Weights of a small GPT-style language model, trained from scratch on English Wikipedia.
Size: MLP 2048 tanh GELU, 71.1M parameters.
Architecture: LayerNorm before each block, learned positions, biases, untied embeddings.
Training: a variant of Muon for these matrices, 845M tokens.
MLP neurons of a small language model. Each row is named by its layer, matrix (up: input weights) and neuron, and shows model dimensions 16-111. Each number is 50 + 12 x the weight over its row's rms, rounded and kept within 0 to 99.
A block is one neuron, or neurons of one layer that tend to fire together. Before each block is what it responds to, as a language model described it from the Wikipedia text at the highest values.

Responds to: Adjective completion tokens. Fires on adjectives, or the final piece of a multi-token adjective, before a noun, e.g. a vast, peg-like, charismatic, club-oriented, overzealous.
L6.up1029:55 53 43 37 37 49 48 43 77 58 52 47 43 37 49 51 50 49 72 60 38 57 42 71 44 43 42 31 61 61 36 43 45 53 33 52 64 39 50 57 50 39 14 59 51 51 70 57 49 40 42 57 46 36 55 45 59 37 66 50 59 31 48 63 63 53 54 33 60 53 71 42 35 56 43 39 39 58 37 49 41 52 66 44 35 42 69 42 35 51 49 30 41 48 44 34

Responds to: Leading number tokens. The first numeral token of a quantity or date, after words like on, born, over, approximately, Total:, such as "on 11 July", "over 4,500".
L9.up187:51 67 60 62 57 55 63 39 54 41 53 77 55 69 48 55 58 49 60 60 54 45 31 36 58 33 72 42 48 48 39 52 35 53 40 65 49 42 60 32 38 77 59 25 52 44 44 54 51 23 53 70 51 37 56 51 49 67 63 65 30 48 60 52 52 24 47 37 37 62 21 35 41 35 39 54 34 37 50 70 68 53 59 54 57 63 59 34 68 48 50 62 29 61 62 47
L9.up313:29 40 58 54 52 37 58 63 48 40 32 72 47 60 56 60 56 47 34 43 54 59 42 47 57 65 53 57 60 60 33 45 50 57 37 67 30 69 47 52 37 50 60 53 35 46 27 29 49 62 53 57 50 38 68 19 60 38 44 46 51 55 55 35 41 33 59 76 53 51 42 65 44 47 39 29 59 42 59 50 60 50 61 43 54 55 42 47 47 55 32 35 87 59 62 38
L9.up431:49 57 57 49 53 60 38 30 53 39 33 54 56 49 67 67 28 48 49 61 54 58 40 66 38 38 67 26 71 50 37 48 66 50 52 67 30 51 61 45 30 39 36 24 38 77 49 53 43 52 37 48 32 43 49 53 60 63 45 40 32 38 67 51 06 38 53 49 62 34 58 41 35 71 51 48 53 54 39 73 51 49 50 42 70 52 24 67 54 54 56 51 76 56 67 54
L9.up443:37 67 46 55 37 42 35 46 57 39 36 37 63 57 34 53 42 54 60 31 59 62 72 47 25 39 64 41 69 36 50 63 50 49 29 28 44 58 46 43 44 51 42 58 53 47 45 32 44 59 27 47 56 61 60 56 63 51 55 64 47 48 52 54 52 58 36 66 53 38 42 43 63 59 46 57 42 49 26 49 52 64 63 39 37 62 40 41 32 37 51 70 54 53 43 41
L9.up586:43 51 61 45 57 35 28 48 43 45 66 42 45 74 35 45 64 71 42 48 29 50 46 57 60 42 38 69 52 43 49 72 56 37 40 46 53 37 64 48 60 50 54 45 41 74 53 45 45 48 25 41 69 72 63 57 41 28 39 65 43 49 49 49 48 52 50 70 39 54 70 48 70 48 45 34 69 42 15 53 58 41 36 59 49 50 64 51 55 54 26 39 54 47 45 55
L9.up796:21 46 53 44 71 44 35 66 63 56 63 30 64 55 58 33 21 45 59 65 48 71 48 62 73 64 33 59 37 55 55 45 51 32 68 53 51 50 44 73 54 59 58 34 32 71 46 37 62 65 78 64 47 41 49 50 78 50 54 37 55 48 62 31 50 52 63 81 07 59 18 23 39 54 51 68 57 50 52 43 30 40 60 58 41 58 27 50 47 45 59 46 45 55 56 50
L9.up890:59 34 46 57 62 52 40 54 61 54 62 36 39 50 71 41 39 48 65 65 71 38 56 58 65 69 55 53 61 45 42 48 47 48 60 43 47 49 62 44 58 35 63 62 44 72 47 48 54 46 44 42 35 55 34 45 40 43 36 55 53 50 35 25 41 63 53 48 54 33 35 59 33 44 45 46 37 50 68 84 54 44 62 53 51 25 50 52 64 33 52 71 36 63 46 57
L9.up1181:52 53 37 56 34 37 49 57 67 43 46 53 51 65 36 47 61 56 51 45 32 50 51 49 78 63 38 45 51 41 52 66 59 61 58 51 53 83 54 29 25 80 56 40 53 52 43 33 81 55 33 52 53 50 40 38 81 64 57 54 23 76 51 55 53 46 41 55 75 31 32 68 39 34 57 27 56 27 51 58 49 49 55 66 30 57 59 40 69 58 24 52 39 48 39 79
L9.up1381:49 61 53 58 56 56 46 44 42 48 53 51 58 56 52 57 62 64 48 24 32 56 47 56 43 53 49 44 46 57 43 46 51 46 49 31 60 67 52 50 54 54 45 35 52 35 67 51 58 56 61 53 57 34 71 46 52 48 62 61 41 29 75 54 63 39 49 52 33 56 37 60 33 49 46 57 31 53 30 63 49 32 58 67 65 48 39 49 43 55 55 46 55 68 60 51
L9.up1442:53 46 37 56 36 25 40 42 65 58 45 51 32 53 48 61 41 54 40 65 41 42 52 40 50 56 59 43 44 42 60 44 66 53 28 60 52 60 43 38 61 79 46 61 44 70 52 55 65 55 49 52 50 56 32 46 49 71 45 35 39 43 40 57 24 44 35 51 46 20 49 67 33 57 54 63 37 57 74 45 64 70 38 55 56 65 83 51 40 54 28 54 31 56 51 61
L9.up1482:67 42 51 61 38 58 55 65 54 57 47 49 39 69 49 58 43 49 64 69 47 51 37 66 61 54 42 38 61 59 36 36 48 51 61 50 40 49 81 53 31 64 55 49 33 51 48 55 58 54 63 53 56 28 62 40 70 55 57 48 46 57 55 64 39 56 52 29 46 51 53 63 48 42 47 64 45 47 55 38 55 56 45 81 53 48 44 45 77 75 68 69 59 43 68 48
L9.up1552:56 31 72 59 23 63 46 39 73 55 29 77 69 71 33 49 51 56 60 58 61 52 49 65 45 50 77 56 48 61 40 61 74 45 61 40 58 59 59 36 51 71 34 49 19 51 57 43 48 38 53 44 60 47 55 53 34 59 67 49 58 62 57 50 53 60 58 53 38 48 36 67 43 34 32 65 71 51 51 37 39 56 69 56 48 55 64 67 52 53 60 39 51 43 56 57
L9.up1670:42 69 45 53 58 30 48 51 47 58 40 64 32 39 52 35 37 65 57 48 39 49 47 69 54 70 45 48 63 50 55 71 56 28 31 39 68 51 75 55 37 37 53 55 34 62 37 56 59 36 55 49 77 56 62 43 56 55 50 30 46 63 47 53 20 53 62 57 47 40 60 57 48 53 51 30 39 29 52 58 39 71 65 46 46 60 44 35 66 55 41 59 58 47 51 52
L9.up1772:66 57 69 55 59 69 60 58 51 36 61 52 48 59 75 57 66 48 44 53 43 42 60 39 40 50 56 18 43 42 55 43 33 48 40 48 34 54 48 60 48 49 67 56 68 43 59 55 56 41 62 39 46 64 41 53 36 59 52 61 33 49 46 61 45 20 48 64 49 52 54 60 32 49 58 57 47 55 58 35 51 42 42 38 34 72 50 48 45 44 51 50 61 48 40 54
L9.up1999:62 47 59 44 35 47 55 38 54 81 47 34 59 58 52 43 54 41 69 58 58 80 53 35 74 50 59 39 67 50 58 59 51 37 34 12 67 59 49 63 57 48 48 62 35 57 48 62 51 46 55 62 50 39 59 48 55 61 48 54 48 42 36 47 52 43 70 47 53 50 60 40 34 43 68 46 64 45 40 40 39 42 37 58 47 58 63 46 67 40 40 54 52 66 51 31
L9.up2008:15 58 37 63 62 35 43 45 79 54 58 37 54 48 56 74 50 39 22 45 45 55 56 51 59 67 44 47 22 54 52 42 63 52 34 40 51 44 51 52 36 22 55 50 39 48 57 46 68 57 38 41 61 37 79 39 56 52 37 48 34 51 42 69 69 43 36 27 54 50 34 75 56 59 30 49 38 41 71 57 47 41 47 41 43 50 76 45 41 42 35 45 51 73 68 78

Responds to: Non-English name fragments. Word pieces inside transliterated Asian and Middle Eastern names and terms in lists and tables, e.g. Ding Xuexiang, Jahangir, Kung Fu.
L9.up70:43 46 36 41 37 50 53 43 41 46 44 50 48 78 58 60 42 58 49 45 37 50 48 63 69 30 61 34 31 58 33 67 68 53 40 61 43 68 65 49 51 54 80 55 13 58 45 59 54 64 46 61 73 53 34 42 61 51 57 55 70 57 37 55 57 56 40 60 32 34 41 46 56 44 30 42 41 34 47 45 36 60 61 38 53 56 44 42 56 38 42 42 52 29 50 74
L9.up106:65 65 61 42 56 44 25 27 81 68 57 46 43 59 67 44 36 60 29 37 34 37 58 39 44 44 61 33 52 52 83 78 53 42 46 61 50 49 53 69 49 48 62 67 48 45 46 47 55 39 44 22 60 60 43 36 60 51 48 56 57 68 61 43 49 38 28 57 50 52 39 50 45 83 57 52 48 44 61 38 39 49 64 57 35 38 33 50 42 61 36 36 66 38 65 59
L9.up363:53 53 54 52 42 44 30 50 28 45 34 41 49 69 39 48 59 57 41 47 30 51 43 38 63 39 48 39 42 27 50 33 74 76 60 36 65 40 68 50 64 62 71 58 62 56 51 33 48 38 35 42 46 66 39 37 57 42 52 35 37 59 60 39 54 60 39 47 64 48 47 41 34 41 47 40 32 59 39 52 80 38 52 48 48 55 44 35 54 60 67 47 67 51 46 44
L9.up479:63 34 35 43 44 36 49 25 61 38 45 51 62 30 52 29 69 57 36 45 44 50 49 55 47 36 56 67 31 59 50 65 43 45 41 50 49 47 62 62 50 45 57 60 39 49 49 53 56 28 40 42 42 34 83 45 78 60 44 60 62 53 54 53 35 38 46 53 38 70 41 17 27 20 38 58 71 41 59 33 62 48 43 42 62 30 33 51 65 49 50 61 49 53 54 77
L9.up491:38 50 51 37 73 58 47 26 25 74 64 25 29 49 62 68 51 64 27 50 51 49 48 35 56 66 50 37 62 54 65 76 64 33 50 53 50 75 46 66 34 58 63 65 47 50 42 52 28 44 47 29 57 30 24 64 37 58 73 68 56 46 29 86 60 42 47 72 50 61 58 55 61 39 50 51 59 51 22 50 41 50 60 41 40 43 50 29 57 46 53 39 31 50 65 67
L9.up716:54 41 70 62 51 38 52 22 38 42 39 59 48 60 41 66 45 59 58 47 30 60 22 56 46 61 59 52 59 51 59 61 52 53 52 54 48 62 64 43 43 61 58 49 31 56 48 49 44 48 60 68 45 60 49 52 46 45 31 75 62 52 34 42 51 34 41 49 44 50 46 30 57 71 42 45 35 46 56 50 53 70 61 36 40 41 69 32 47 44 42 58 64 32 59 51
L9.up720:36 54 52 76 39 49 43 39 38 36 39 54 36 57 50 45 56 67 74 43 36 48 41 53 45 63 60 41 65 43 40 69 65 52 48 56 50 69 62 53 53 54 58 45 56 64 73 64 47 41 53 60 48 57 54 30 73 76 51 60 46 54 52 59 57 51 26 58 52 57 47 71 55 69 20 51 71 50 40 72 56 49 70 60 31 61 60 40 62 31 13 47 51 56 65 51
L9.up907:45 35 49 46 68 44 36 48 59 32 38 60 33 42 60 68 47 71 39 42 28 63 45 37 60 51 66 48 43 49 55 76 65 49 44 54 53 48 47 68 51 50 59 46 32 63 47 57 44 54 54 40 49 51 66 25 59 70 45 75 55 43 32 73 46 53 41 56 61 52 41 42 91 70 42 30 40 45 35 68 68 48 69 36 50 37 38 44 37 39 36 63 43 57 58 45
L9.up997:49 55 64 48 54 54 59 47 54 39 49 44 49 56 17 54 45 79 34 66 43 49 40 54 57 64 61 58 37 37 39 81 76 37 29 47 49 53 65 65 32 57 44 63 28 45 58 57 35 42 46 61 47 40 68 43 57 53 55 49 51 58 47 49 52 57 65 73 52 47 46 35 80 61 40 67 53 46 38 29 51 63 51 25 47 44 39 30 64 43 45 54 46 59 47 42
L9.up1031:48 16 56 34 66 39 49 51 53 42 55 33 37 74 77 53 39 58 50 56 33 49 25 50 50 66 51 51 63 43 75 59 53 45 26 62 46 64 42 52 49 50 45 43 57 58 53 46 30 39 26 54 41 49 57 31 66 49 65 39 69 56 64 37 62 61 34 47 62 32 49 66 76 63 50 49 54 40 41 62 49 43 54 61 71 45 55 40 56 66 56 46 53 61 46 29
L9.up1449:30 48 43 52 57 36 15 42 48 62 56 44 51 50 53 48 49 53 33 48 52 44 51 34 40 61 62 70 50 46 64 71 30 53 35 49 35 47 63 61 42 62 55 40 51 55 55 80 42 34 61 58 30 53 61 46 64 50 36 51 40 38 33 54 48 50 44 18 40 61 57 57 65 48 73 47 49 56 57 47 70 68 32 59 45 46 21 47 23 66 49 67 43 35 40 50
L9.up1621:39 55 34 56 55 44 41 34 58 46 43 48 41 43 62 33 31 69 41 44 33 72 48 42 42 63 29 57 54 43 70 56 71 50 34 57 40 52 45 69 84 45 64 50 49 65 39 37 30 53 48 46 36 48 48 28 67 62 50 41 84 52 50 63 64 51 34 54 59 16 44 56 59 63 39 57 51 49 48 78 62 59 60 64 61 27 44 40 27 33 39 45 48 51 65 29
L9.up1936:73 63 33 41 52 44 51 49 43 53 50 48 29 55 58 52 32 71 39 54 32 30 43 30 47 54 44 47 63 44 63 66 78 60 59 49 58 45 56 37 56 34 55 50 46 62 23 47 48 45 61 44 32 44 73 31 54 59 48 56 71 48 64 59 51 54 43 57 73 36 57 47 51 53 44 51 64 48 27 62 66 54 56 40 61 45 43 37 60 48 44 52 45 35 77 42
L9.up1937:20 74 23 68 40 58 44 58 47 54 61 46 53 55 21 57 53 58 60 51 30 25 59 38 56 55 47 50 37 60 37 55 52 58 32 49 38 55 56 54 75 55 72 55 47 41 58 53 34 47 51 50 34 33 43 37 74 49 67 47 65 47 59 52 55 53 51 33 50 46 48 37 50 57 51 42 48 50 58 38 87 52 52 57 36 33 38 41 68 28 60 41 45 55 63 46
L9.up1959:73 53 60 54 60 81 21 44 52 42 41 45 46 31 36 36 40 40 40 54 68 50 41 36 52 57 61 47 41 71 57 40 34 52 42 70 54 33 47 50 42 58 52 54 39 53 48 42 47 38 24 28 63 39 42 41 64 44 58 31 61 25 58 55 65 65 51 43 37 65 50 50 63 45 51 49 69 62 41 53 48 33 44 47 47 40 36 31 39 56 42 57 58 58 72 29
L9.up1978:44 76 53 39 68 43 48 58 56 29 52 49 49 29 43 68 50 44 49 51 34 48 62 60 30 70 63 35 46 61 51 48 59 47 61 47 30 50 59 45 72 66 55 67 53 38 33 60 60 52 32 53 41 59 64 57 50 67 51 33 53 42 46 30 38 42 48 52 46 42 58 49 49 51 48 58 71 32 42 57 77 46 34 34 60 52 51 56 48 63 19 47 52 51 37 80

Responds to: East Asian name syllables. Syllables and word pieces inside romanized Chinese and Korean personal names in lists and tables, such as Ding, Song, Min. Weaker on pieces of other foreign names, such as Serbian -ović and Arabic al-.
L4.up450:64 56 70 49 51 37 55 49 55 36 53 69 51 74 42 41 51 45 47 67 53 49 54 58 45 62 50 48 40 42 46 53 44 54 49 66 51 55 32 61 43 60 42 42 42 32 40 51 62 57 51 50 49 26 54 67 54 40 56 58 50 34 37 58 30 56 55 51 60 30 90 46 41 38 58 45 69 48 41 43 22 68 41 53 59 59 46 60 67 46 35 62 65 35 54 36
L4.up645:45 61 50 58 72 65 34 35 57 55 69 40 58 69 44 17 44 64 61 48 46 59 56 29 60 58 36 56 36 40 46 58 52 59 53 48 27 62 57 48 48 45 63 47 37 34 56 60 42 46 37 41 45 39 56 48 34 63 57 60 30 64 40 39 31 39 43 46 37 46 50 62 61 45 36 67 45 52 34 55 46 51 26 57 55 60 33 45 51 55 29 38 55 59 67 64
L4.up847:49 59 55 47 44 39 48 37 40 37 56 42 51 45 43 40 41 49 70 70 47 45 44 41 33 67 58 52 47 46 56 54 62 42 37 64 46 82 64 49 55 61 60 42 30 51 44 56 44 31 39 52 50 55 43 53 47 71 50 68 43 49 41 51 61 38 25 55 63 67 64 45 46 57 43 53 30 26 59 51 39 78 26 37 39 47 48 48 32 58 55 49 40 47 72 62
L4.up1558:45 41 48 38 51 67 52 31 42 40 76 35 55 60 40 37 31 69 75 37 54 52 37 53 80 50 51 51 52 50 37 58 79 49 40 31 59 48 52 59 63 50 54 53 27 34 54 57 58 48 53 59 37 34 52 45 54 41 39 68 48 71 64 79 52 51 50 45 44 36 36 42 50 34 42 48 62 22 35 60 61 52 46 52 34 52 40 45 79 41 51 57 50 55 64 80

Responds to: Quantity words in phrases. Quantifiers and numbers that set an amount, often right after "a number", "one", "at least" or "over", such as of, several, two, few.
L6.up1015:60 49 61 58 41 27 76 38 77 51 64 57 63 46 55 66 72 53 46 39 63 63 65 46 41 50 66 41 46 35 52 54 60 56 35 50 61 35 48 49 50 52 61 44 45 45 53 56 48 54 37 31 49 47 57 47 44 54 53 38 35 62 39 42 60 41 37 46 54 55 39 53 36 63 67 46 49 46 43 49 67 40 75 44 43 47 52 40 49 43 48 51 48 41 52 72

Responds to: Sentence-initial pronouns and determiners. Possessive pronouns and determiners opening a sentence or phrase, mostly in biographies, such as His, her, each, an, including Her in Heraldry.
L4.up263:51 50 43 56 68 64 51 62 51 50 40 36 15 43 51 63 57 58 55 33 55 22 49 45 55 57 52 47 39 43 47 67 57 54 66 38 54 56 58 44 52 70 37 37 61 37 29 48 33 60 52 38 53 33 66 45 26 33 52 62 41 42 54 49 72 43 53 45 61 38 37 29 44 66 48 41 37 27 27 50 24 45 40 68 44 49 54 51 58 39 51 34 33 45 59 44
L4.up1708:64 66 39 52 76 52 22 59 52 70 40 62 49 51 64 50 41 44 38 48 69 40 53 22 68 36 63 57 42 51 63 68 47 46 48 62 47 62 64 44 45 57 63 50 53 46 17 54 62 70 30 38 64 38 46 42 37 45 62 62 47 41 53 50 60 72 50 53 61 37 49 31 50 38 62 51 33 48 42 61 54 45 41 48 50 41 60 44 62 48 57 64 74 59 46 61
L4.up1756:62 41 42 41 65 45 47 52 53 45 50 49 48 45 45 54 53 41 42 37 71 47 56 28 53 53 61 54 42 71 58 66 54 43 41 51 42 63 61 43 45 78 71 65 49 48 38 52 55 27 63 53 65 33 38 72 50 55 52 50 50 40 47 54 52 44 42 23 49 42 49 28 56 42 49 55 21 55 53 53 44 41 57 53 39 54 41 62 41 69 48 65 38 42 35 57
L4.up1832:24 54 39 30 56 50 56 59 45 58 40 36 58 43 65 59 53 53 51 45 49 55 55 22 66 37 41 50 40 45 66 64 46 44 60 41 65 53 51 50 31 32 67 43 61 65 42 51 54 57 40 46 30 41 44 62 78 67 50 53 61 30 50 67 48 56 56 67 55 52 55 49 35 44 70 24 54 53 57 54 48 56 65 71 57 45 52 33 44 45 53 50 56 48 51 49

Responds to: Pre-noun modifier slot. Fires on the token just before an upcoming noun or adjective, such as the article an, list commas, of in barrel of, and possessive s.
L9.up38:47 53 69 46 58 45 41 51 35 43 33 56 52 64 64 61 39 49 58 54 41 67 45 52 58 84 63 26 37 54 72 53 64 42 43 70 80 55 56 62 34 53 36 44 44 46 29 36 55 44 47 55 62 67 58 49 50 35 65 54 23 46 54 35 51 75 41 48 72 41 50 27 43 70 40 54 54 59 34 38 29 45 58 46 35 25 59 44 45 74 36 47 42 52 58 52
L9.up215:64 78 33 43 52 47 33 58 47 55 47 34 27 28 22 63 33 44 65 51 65 66 67 56 69 44 43 39 75 58 50 61 50 51 37 35 85 54 44 60 58 68 59 52 71 45 45 69 37 52 48 52 59 57 64 50 58 30 57 64 53 48 41 50 61 41 43 51 78 53 53 17 50 61 60 31 57 82 55 33 48 40 39 51 57 50 51 30 50 60 33 42 56 26 34 59
L9.up428:66 26 50 50 35 43 61 36 27 39 54 39 60 61 60 30 60 56 46 52 54 40 57 57 63 63 34 56 40 45 29 53 63 50 51 51 53 59 58 46 56 62 66 64 42 58 53 60 41 62 64 57 61 48 47 45 44 41 79 59 61 61 28 75 58 40 48 41 52 43 36 43 58 36 54 43 49 51 35 06 62 44 46 53 53 49 86 85 46 60 48 55 93 46 45 40
L9.up521:60 44 53 52 47 35 53 46 66 48 34 48 76 57 54 31 46 41 31 63 47 34 61 60 65 57 43 51 55 58 62 35 54 59 69 54 62 29 37 43 50 66 30 32 58 38 39 43 52 53 47 67 73 50 47 46 50 40 60 53 53 45 59 55 56 57 23 29 40 32 52 49 28 59 48 57 40 46 62 50 60 37 42 62 37 76 51 35 51 56 46 48 57 51 57 43
L9.up764:53 59 53 51 31 53 62 59 27 45 66 42 53 50 62 31 37 45 43 61 63 47 56 60 57 55 64 42 29 55 53 43 61 51 41 58 51 34 18 65 62 45 49 47 65 59 48 60 34 52 69 42 60 71 49 43 66 25 41 56 48 63 69 59 53 58 71 39 34 31 26 47 30 60 53 73 60 39 54 33 61 37 56 26 45 70 42 38 48 34 40 35 48 52 31 56
L9.up771:54 53 59 50 48 54 57 62 67 46 48 50 65 38 56 36 37 70 53 60 64 27 54 53 59 51 50 50 32 44 50 49 41 55 43 27 65 47 59 42 83 28 51 46 59 26 32 45 29 46 36 54 57 39 37 49 46 39 57 61 61 52 20 31 43 73 42 47 50 27 41 49 67 55 57 46 33 46 46 44 59 38 39 62 44 61 53 49 35 60 35 65 47 74 48 35
L9.up936:54 63 40 41 49 56 59 49 57 47 60 65 55 48 46 39 57 38 37 69 64 41 52 52 41 35 46 45 49 44 48 54 65 54 67 19 62 70 63 36 63 54 72 63 39 63 53 64 48 47 70 51 58 59 73 25 43 40 23 38 66 34 43 58 52 45 47 62 58 75 52 64 33 54 40 48 58 64 36 64 84 56 49 48 41 31 54 58 51 42 53 38 39 59 67 58
L9.up987:50 36 51 39 43 51 68 61 40 52 55 47 62 45 42 40 47 49 49 63 49 50 27 75 73 33 49 25 49 39 52 47 42 57 60 31 54 54 34 59 54 44 64 56 50 23 73 43 38 45 46 31 68 48 48 33 51 54 60 30 63 52 67 55 54 37 62 56 66 57 57 55 45 68 44 19 69 43 51 48 54 20 46 70 44 45 53 38 48 48 30 68 45 48 52 24
L9.up1145:71 55 56 40 62 60 47 46 45 41 68 45 73 35 45 37 53 62 60 46 60 40 63 58 72 43 45 49 41 32 60 37 78 30 28 59 54 43 62 56 65 35 70 61 47 34 46 55 62 45 62 52 51 43 47 40 59 44 67 38 48 64 45 36 38 14 51 53 47 38 59 35 62 55 65 50 67 48 64 41 58 42 50 41 57 52 48 44 51 62 37 46 77 32 40 60
L9.up1297:59 45 27 61 67 44 68 60 53 60 53 42 48 51 54 30 46 51 38 48 23 57 60 50 53 38 38 35 49 48 66 61 58 27 43 25 35 38 51 53 37 43 45 24 59 64 73 41 60 46 45 50 48 19 48 49 71 31 61 36 53 64 50 47 42 30 58 54 70 63 64 68 54 54 56 64 75 56 35 65 73 31 58 33 32 64 54 49 56 34 43 44 55 52 48 65
L9.up1419:31 57 49 57 35 56 68 57 66 40 50 45 56 55 45 36 38 60 41 47 44 57 33 51 38 63 40 30 57 41 62 73 50 42 63 43 56 44 49 52 45 38 60 54 18 67 41 59 57 60 61 72 49 59 45 55 58 44 50 38 47 46 44 48 56 54 59 47 51 54 62 37 50 64 61 59 60 50 36 43 30 46 62 55 21 53 23 63 47 40 66 73 52 35 51 50
L9.up1487:50 55 37 62 26 54 65 40 52 55 55 51 54 56 56 40 35 63 39 58 41 42 28 59 46 39 50 65 43 35 41 52 72 52 67 46 49 38 30 50 75 52 61 59 38 56 63 53 67 51 56 36 66 37 48 17 40 33 32 66 48 50 58 45 38 54 49 28 62 48 71 70 52 60 78 54 59 69 39 70 76 42 36 34 52 70 68 39 24 52 23 42 28 54 60 45
L9.up1648:45 43 37 53 40 51 71 81 52 62 39 57 66 61 75 42 41 44 80 33 54 58 54 78 42 44 58 60 65 52 33 41 66 44 35 36 52 36 39 57 64 49 50 50 42 46 50 56 30 48 59 53 60 59 70 50 56 31 72 56 42 38 54 37 79 77 48 63 60 31 42 29 69 66 52 56 44 57 39 50 49 30 40 62 56 48 61 61 50 63 59 27 65 51 53 33
L9.up1742:38 53 56 42 66 38 44 53 52 51 68 40 57 33 57 44 59 73 52 62 48 54 51 42 63 39 51 37 52 45 45 46 50 60 39 43 53 35 44 63 47 49 36 47 61 53 66 53 57 63 25 25 66 50 28 69 68 31 62 29 59 48 38 48 48 55 48 38 73 55 36 56 56 48 60 37 34 47 48 62 58 30 49 52 44 55 52 34 47 59 60 57 68 59 54 32
L9.up1760:72 58 41 47 54 49 53 69 77 35 59 72 41 58 44 29 54 60 55 48 52 64 33 50 52 47 63 52 52 54 30 56 52 46 60 53 60 57 54 61 62 41 46 36 57 47 42 21 44 50 40 26 51 49 59 20 41 25 35 58 48 64 45 50 64 52 62 57 59 58 35 35 37 38 74 41 36 50 56 61 53 39 60 50 60 54 52 53 68 23 63 70 48 49 44 57
L9.up1875:54 46 26 58 64 58 29 36 39 65 58 48 45 47 52 33 45 48 36 44 46 56 56 57 44 47 52 44 51 46 56 50 58 49 61 33 47 48 38 57 43 34 58 30 52 61 60 65 67 55 36 50 45 45 61 52 58 41 28 38 40 52 28 47 37 21 50 46 63 38 54 45 45 60 52 61 56 34 56 59 69 39 38 53 31 74 56 38 57 35 44 47 54 36 52 40

Responds to: Leading digits of numbers. First number token of a quantity, date or measurement after words like of, at, about, such as 3.9 km, $1.3 billion, 12.5 percent.
L4.up346:51 43 50 44 49 30 55 57 40 53 59 43 63 55 46 65 73 50 70 69 68 50 52 66 46 74 58 11 41 68 38 48 45 48 48 23 49 65 66 41 57 87 54 56 61 33 34 35 47 51 44 51 27 48 50 66 48 54 51 33 47 34 49 63 82 39 57 49 55 54 50 22 50 36 34 63 44 49 48 57 65 46 72 25 38 39 63 59 57 57 56 58 46 44 49 56
L4.up1019:32 63 60 46 66 45 43 51 48 55 55 37 62 47 30 48 36 22 50 71 47 54 43 48 25 35 47 37 34 35 44 57 69 38 42 37 58 57 56 06 55 72 76 48 52 38 45 57 47 63 38 61 43 45 53 51 41 21 58 54 59 60 47 69 79 50 56 41 63 70 58 44 47 46 47 46 45 55 57 43 81 46 48 54 34 64 43 43 52 65 47 59 40 47 53 55
L4.up1220:61 67 56 60 39 36 26 32 34 33 62 60 46 65 56 50 53 29 80 52 52 75 59 57 56 63 59 37 55 49 46 39 51 40 32 54 46 73 57 43 60 55 53 56 54 55 33 39 54 44 39 56 48 37 36 49 58 59 61 37 47 33 38 57 72 28 53 47 36 57 51 37 39 41 38 51 56 24 30 53 57 33 71 52 62 44 76 26 52 49 49 81 55 50 48 51
L4.up1725:35 67 62 48 46 61 80 61 46 70 63 59 66 58 18 58 47 60 85 66 51 36 47 45 47 36 59 43 23 55 51 53 62 48 34 63 60 71 69 68 39 63 37 48 36 52 65 39 43 57 28 49 50 44 57 62 55 59 50 43 68 56 31 58 63 57 44 66 40 59 30 16 67 49 38 67 38 54 57 38 50 51 51 63 42 57 57 28 75 51 50 37 42 33 48 58

Responds to: Inner pieces of foreign names. Word-piece fragments partway through foreign personal or place names, often Slavic or Japanese, such as Wojciech, Yevgeni, Atsuko, Vladyslav.
L6.up214:48 53 51 54 61 39 56 43 50 40 35 50 60 56 50 47 74 58 65 51 70 68 26 26 59 47 44 58 50 28 55 41 28 54 57 37 33 34 66 35 57 40 53 42 50 57 57 54 65 68 53 51 52 37 48 59 33 76 24 20 56 60 46 61 37 48 28 69 52 41 50 52 63 40 36 52 48 42 45 61 52 64 49 48 26 22 61 34 79 60 50 61 43 46 61 64